python train.py --n_head=3 --head_dim=128 --norm_eps=1e-05 --positions="learned" --parallel_block=false --extras=["capped logits"] --optimizer="adamw" --lr_mult_qkv=0.7 --warmup_steps=433 --doc_mask=true
MLP neurons of a small language model. Each row is named by its layer, matrix (up: input weights) and neuron, and shows model dimensions 256-383. Each number is 128 + 32 x the weight over its row's rms, rounded and kept within 0 to 255. Numbers have three digits each.
A block is one neuron, or neurons of one layer that tend to fire together. After each block is what it responds to, as a language model described it from the Wikipedia text at the highest values.

L5.up1073:128144147128044138151129145086066193182159130124119168144069106125124101113179097152089199157124077162151100101085077115171134064118166132112120130113133110135143158096145100150144111063167162144162128151145176174162156150129107085124117120073095130167109172154112098182137167152137197120188107082085134092200107123090136148119142118135088111135163131133166103151112106141147121105098
Number tokens and pieces of numbers that give counts or amounts (15,000 hours, 2,500, 13 assists), plus quantifiers such as many, some, other, several.

L2.up434:154168210072079129152120059135106129138158127084175118123067078080169159111162106109117158076150045112085122123111129096115143030140121157102184059136132158132087099150140137113168136058130104118140139106161096140127143173117134119165107068090108129162163216094126095093131141197169125157075145134152115160144159107042116135146121089156177090096167098124155088149093144169089098112110
L2.up999:102095143131163116095128109068107212158113116176140206129071114103179164132119089141103143113097157164070100091159085110123141030108146128132149118139087155090124131118163110150141061151103126100135116092148127191132095131141068114100156173129114141124110211104146149173089130112102076126126133081126127132120087155031058155168163094154066098102159100096105099152135107184138123093151
L2.up1104:137164149113095091110087128120101136170171185170132126140114092109157115073151141143161142069149129136112105102206128156138133091133118129127158097100097142133182088139113135108202145180148142101150165103152122130116174133157214158144121086072095194162134121120094124143096145178125127117114168131124085127145151104091143126115134124183108098157193124089162102135125130072213114094082
L2.up1242:151118085067086146140117120108141186136143127161108145098143111146193133153119127057118069116138099166168130141170147148131117120132126139052135098109159056035215112089136131173173157146091153102105138122151123167149128144170160105163089126106107158097085136125148137135146111159100097133126145157144131105098126052137148085121099153131166166187130125129136110133117121204138119124102
Quantifier and relational words that open a set or contrast of several items, mostly both, plus all, between, many, such, including, other.

L2.up627:081100208139152192066110111096090174155086146118119120101149165141168161075126101093107171157144097139091112185103130151102138111137127134167077125162092088107161127121085118134145137122145158106086111110082122149179118138176149107163107096108111136075125126087173169062148102087097137089138134123099144183121078132143102122138082168168133080065140073131179105140144154163129147107110
L2.up992:126114125104118163116117114128107118132130138087163095105160220163092134104146092114149175134144166187142138098075166137176135161200119134144129093131075123092134130105092178146134140076099132154119098129134101166182117130127146150207119126180095143082187118066157107167165129078125085080067128133141181142134123143092126134141128098126107073109115118155153115143100205143060143115126
L2.up1092:106100160072119142107091129110158116139134163102151141167153182141107127114235103133130113057130167083084128208150178120102144131190188118147175163116141154126124133143151088145123136085158165164117117128172113142158089196130156111125097092085136131080158137114138113180128173114122080154081162095071091123144075149097090167073138159125119132114159118188140093120089167128089112169151
L2.up1292:138101117147069154108107130137079116172129161075081153119120128101076143109198157131171137130114100180111112154114202128129152148188147144108141086111091100095164142129114116141201140175106130075136204141139116137127116100110170117128139081144137156067102155117145138119187145132107144163074149108148115143110126086169140138052178163091083067091132100167170088161069174139083114143133
Function words, punctuation or word-piece continuations right after an acronym, code or technical noun phrase, such as "KEGG:", "OSTF-1 could", "WSA has", "Th|ail|and".

L3.up410:116060112028132124084150132093120200123152105165185153119122107136122137086123117114135131115130192111112089099121111139108172060126169160122105140136064154111119119093149154132095062125161155125150133132135098120102175086156091086106099157153104119125127127121053121160180117109151166191100135108128128109122070127071182073101077119138139136139200136103192185199078111128135094099068
L3.up572:104136147105117166125156053084146170191141151107150078100114154109098134170134107128151112123079123109148138071147186126148158064138142167136119116059123219131125149108141113114143163120094156096104103089155082152114098134208115090106126115108090170095182128108125112159140143127118179161114101104173094096132083115093180114079115174170125064137137182091084170142103078145142176049177
L3.up971:138066122125146134131141086075071171169106147112153127115125136166088098152174123114128072138104215135149105126107191075140152060122172188096144146041114157107121113056151108089134079108123126114178097139064102076100156120171087107117108154146147160174150093157121107089178111101157199163129149134161164115111107145077170080168122127149071135098141165135127103134123116139087152093174
L3.up1513:082149180095098139188130127096184153141160102166140163124077125144206141093134108101135125106127194110134081090090127113162178144136130127131134155113101139121175161151170173135161167136137160157127107139134149149136137143177128242081112099105079079131173150134080105154098144107156129149120145061163102096143030156132164137118111155198117097154128117098128149133121090140155127108128
Fires at ends of sentences or list items: final periods (Newport., war.), line breaks after a period, and table cell separators | after semicolons.

L5.up1515:136167140151130143114103137129066134141173195091139138058111150199156150090129123078176158122041152138138087107114145087120126071117116163111130131122079140136149142056143155134194154138176137116127086107117107083143072097115122174114121141143115149119112096166094144152172129088159096173181148102128098066066128087116135148113105118167084152165116167127102092116130162120190120129133
The first token of a new sentence, heading, or table cell, mostly subject words like The, He, It, She, plus word-start pieces like Att, Re(cept).

L3.up217:158081077065090172104142099107098140106129200115152151108108191143129146147165104081138125150110116132122125186125148107155072103155146168102160182125104125161141158153142139137151172093130133151144136130163092101121150121128076054140067091133101070111129221116092137084135174124149064118052119088163088129123125175134113114128100172142121153061152103129114087181084169151121157133081
L3.up852:106110102077108176152140162138090130115110141187093184111166156130137108182156146106108144125110135134134126113139224134127109160164177208092103150151092106155143152105131145170188188141151115159092132184156112097104074092151102098147113059116142172090087140120099091122142180189090154085127111075149132069151077114097134138074069193128099124116100107149127060142107142213134161104141
L3.up886:099156114173110255130108150125131103104125098154168226089127179134078082143149135144127143134141147082106123141117126106181168136165142182134144153104156100124124089086111095167187166119125154154143161148150133137135128064116156143052135089123093124111107147130115146130179156117141063101100154084092140096170096073139133144083139125171137150162105135138154111091103104111109129120124
L3.up1184:101125111155167168143175144114082091074133178168106205190163176145120134138142118133095160146182138099129134181173158121112109174146123169130152117152139125073191097068109149168119113131126150167070128126150115108161097083162146099149098080127156130144098244056093168132141147158118058152135127089143125050144093107087154142081130124180116089133121144098127101137074095132101106056133
Single-letter or short word-piece tokens inside transliterated or non-English proper names, often in tables, e.g. Zaporizhz-h-ia, Lyz-h-yn, Ishizuk-a.

L5.up167:170149100159123095128153170069125147161192138138118128096128101115163119107163152145149129154120147145146106086171170129147129126120132127125154089082129138146129113120098195142135176026141139096103068108118126136119167147166068171154135144163125201085135186151106122154085154072060142119188141152174085095061055156044087082170142152135157135088183155137154109155136152110156089074125
Sentence-final periods, often fused with the preceding word piece (e.g. ")." "ies." "8."), before a new sentence or line; also "as" and "by:" in cast and credit lists.

L5.up97:100097171079081146126055120087115187111120096111107113136095113135086116090149116138175116088150101131186094144086100119113121133165132137157120117094109149138124072142112163112140127126146146104129141163088100163124122089154142079130115089130077105138134151103103181133107145181133150016159142141088084142172081174126090159138099106106100122062144117129191068131199135176158064102076
First sub-word pieces of split words, such as res(ilience), im(age), trans(ition), He(alth), plus standalone he/He and was.

L2.up292:194132088104092176125167075148139132081101174158088132132106187061144130140110111132098180183128114129150110148102100129099111080151152173169184118154115126088132219146147115146113088075112122186086049131160147161086119152130113124143129049120124113134066175153120151124087140167159099136154158102154107142137180135104102169118143089165119096143199140136170127186144103145108080069069
L2.up656:171091052145114155101102046080094177067128142181117140146157113141145167126131105122117188130119092090133111167131088113113135142163128169086177154122171087062128136123112124114131153092130136122142121079111128157114164143116121184085105092126052125112128145103143104094108140140142091098100095088134142103182139109130153140207029117127198109101117131155184159134132164166121090116093
L2.up692:067161098133130156072178105110167127118158139113130028078088138068148160129136159134107170161159143092119143150108198088142131117122128128062140127136203158103090181166106100187189099083118160137127139142167166165132175188162124125101136104147118121144122170082150174112118180186113114106080139094149164202189161118129174109146147152101122109094107169139147103131113154078142147088157
L2.up1489:158121073107110161138179081090084173080112161135121117148137145059138174185154133130123134147136115127137125168145093121110119166146142147109154172141142163026188191126138151081134128092120165151140127136109080181124142165140085170106137121118048132151149197112102164133144141144099097114061216089125164117192075127116103155146067112183134138089167152164191086116090133145109119115111
Mid-word pieces inside non-English proper names of people and places, often an h-digraph or syllable: Bh in Bhopal, the h in Akhundov, ash in Kobayashi.

L3.up196:164164122082061149133158139152088167109091098128098144166078096088105113155179125101144111079113103145114163096111095151120110068111191128124144020129122091168094193169108114115115146114177151081202180094129128166149161123166122125074127131133122104168122184069137158081082120136181149134156110131129143156175156177126173051168135123128151182156127148053204089168133153164129161121108
L3.up500:134190136066164146120182119126111117125139164153141124142114125113134047135141120133145084125136137123130120115192152111168117090141154154132196061134070190161140168162108101129169079107127175114157088093110088169149156098127081117116105174144134161164177149144096173132116155132145153127177182100103118113169086100116175076113114113169126123158112112054168172175149118106103121104133
L3.up642:134098178118108128168105141112127140193166117155165191112135067061145077156138111054176149081130121179066121122123148101161106121112210146158184093093100119123128120112178146156161147097129072099134084111171099129091144119116133128134124154070125162130167134171157129120121129161093144104177124120137122090104045080092095112171113055128134110109159135080156107114123181093167101105098
L3.up1373:125101138086055140137131127120079135157148107122098233085152172133118125107156149144115179104163140156175081081116171117130124088121172156131076170128117133109153125099145146138158157111159121149125084140168146203117129101152131130106068148102129139089118185165073181098154154178162090105153114091082146119169091115126176072090113143138108145153173142100138187139132170134125070142136
Fires on the first digit token of numbers after about, on, placed or born, as in about 5,000, on 18 August, placed 11th, and on "of" after action nouns (the study of, election of).

L3.up285:113133144152139136130158146076071143143163134110156125134118159132098104150102166157120103125112180132147098076155172096130153085185135143176088102089092204115150119092157165140145147156125139081151152087078096143146126116148088088086134136120106184128125132138111171184058154109154151150121151107093131086147135164101140117149032111089173103165113135173166181166140168110065135023153
L3.up395:094157126099160121095165111074119114151111135118141171097109138172135076119147138149133111142088113137144126174114153099147134118170074165141139154115180215125118124118087061150150149092102097097098157127123099113097191079087120190138091093156141101136185107114124102157124149074181110159132118037150166083137094122077135169078120121176192126140091121105121149105144084133180144089159
L3.up724:096140191143149168156129140047135138201146186101126091112137172131096114118089110118155089132132120146174128127116157092166155116153134137144091091061121147080148122119157116145236101132147124140150095102096107114127170104129123104104159107118130184137159126160138186172146112121152093185140194085145088054145073197141163083100082121146143105124088162131125126175131072086106190097119
L3.up835:095102106111142142080141090087102176176121180147144152061134105148107096138104119137139109145091189080158114121104128083116163106195097154122101103122100186032139088120143083134111096139100165071134078106095153152139144173163156151093114162110109123145139148149141146143170163171161132187184164122170101052187160132090115122131101139107112159148089185114153189129155083120112087070112
First word of a new sentence or paragraph, mostly a preposition or connective opening an adverbial phrase, such as In, At, As, During.

L3.up373:147116120149150126168118101108149132176136169125136102068163145083086183124095152078144143109129062143151080088138170125136168173155084163143092113104074145051150084118188223102105129066105156106175047130182152129161119122158144143165135144082105120067146109089142173077129151151147167113152174124210154175133120069122097136158156121152157147091139085171119171119108189176151121126115
L3.up903:143122146116177156166114141129158114179122149122139120094134145131083170105139166077133180121151101177147053119109205125119155150107124136131062122122099110121139132146138208159210164116110148105167088082175155128155116129144102157114125118126096144124155177106139125119158170176114180108134161114154138133073123146152089127140164124161112164073124090210104093132074159114132135148143
L3.up1050:126136153145128144123142100118117143152133108125155111096099130131144090139172202078144124091199075119153125129120170110124136078178141134164159167140100178128141076101139169099164181054102106195104114167168161128150106144101188082140093081084148135161169124152102093128105167172124106147152165128123168112176123102111115163137123151121161180092122115074102110119151091136124090112143
L3.up1468:112099092094159127159117101125149112166164152137184085114096168174142114081150194064096142103111140151179079142128095124156129146153101145113079143123134138180155144111155121110195143126176158121093042111142125106122212167082112164103125118141111113093166149099152120160121154144095135126114169101134111100157112163137114170150122118167108093087126118112157118152113137109183144101119
Modal or auxiliary verbs (can, could, would, should, may) right after a subject noun phrase, before the main verb, as in "the network could use".

L2.up998:182132081066101171079164163146148177124115177142123124160096081121118151090124171060090157176138137132091160141128129127101100071144120129143150160144104124145121102141159107171165126122131110152183099144144141064112080133146111094121110165141074144116168169138120134156152160190133128173126092140142110103141081186060116131136047150134185090092089104117103142158059129100071107131110
L2.up1179:115118116101146158135142126102097127132125152133198170150100138101149158113181105128151207122138151140143117103159077102117135135137182168108191142076123105112125128094152096121128148091140134139153111173108126116120169073154115169155097113132116114179128184150145144086099126141063116122133122098153162134168094114055144097211112127132160110093092130063143050183160137181176149115113
L2.up1259:124144092127092139180148121100158144164140067102147132123144141097149156097229089107111166093201154127167129125138129146120161140136171160106152094063142087141094103126161111093095147090128155155132150115134104165167150087214095176108112123137155146149158189097124100145100140087112176120103146109147142126168083066055160115141115131131143115123090145106137035121110227208157145108158
L2.up1391:131126154161095122084109113069107105174150151112096168146101090169125133082148152066138190107136112181129110084123105137115125103184122149137150153143058184124146087134148122116106136122159187148161112079143116119140053148135161029125137093128105122076144104141088131174122117126119115161156115135173099117166081128091146157184118145161129115122175157107120205158125108113121089147112
Periods (sometimes with word endings like s., ed.) and question marks ending long sentences, occasionally a mid-sentence "(" or "and" after a clause, such as "waterways.", "millet.", "happy?".

L2.up73:136096134130143169175102108080122138187116138124116107114142154075130148100166154155104141017124136130139092102141094079142115102150112142071145129111105152110180147114117184084152168161140179123135097123137132182099131102208123069065118150085208077101113125145100170141132113135139094107164203117156130168187169102131093114101093139113130150107127137118164160184187184115080113117119
L2.up97:147146154118164115164159157112099196095173083138107171108137103143163134077136184101100119126123097131127117105118115095115097118138147147124095146174123124187080090077120134176187178072116141154140082065092114110110074096141109128160165109133160120143091159129113126146159139088104101128238102122129065038104118155127135148125098121108109160082127117101185169120179172140118094111119
L2.up199:134058125071120149130114084080147202137135120168145194095161159178094130160174112104100117102139146177114093069120131140112123067120167133097109159103070171115108118105169140114126119121154195149160051115138108203093144110143121129122108111142147115098158153134069092158115123145145140135157135096109149119157065134053158150118125164149119116157164163091123169144103096127127080105086
L2.up505:125133126093144113129183172145090165094131143164097162116117150130139116140130110144119123167107147189135109112125166148120107094134144149130146153187130176170128156087150161167182172176138190082195178091139109106129063115158119109196108137121148157071125123111139190182065119132122094097209134109074146161179118091116152099160152117159109149191143150150170132085076194128061097088175
First word of a new paragraph, sentence, table cell or section heading, mostly "The" right after a line break, also This, Total, headings.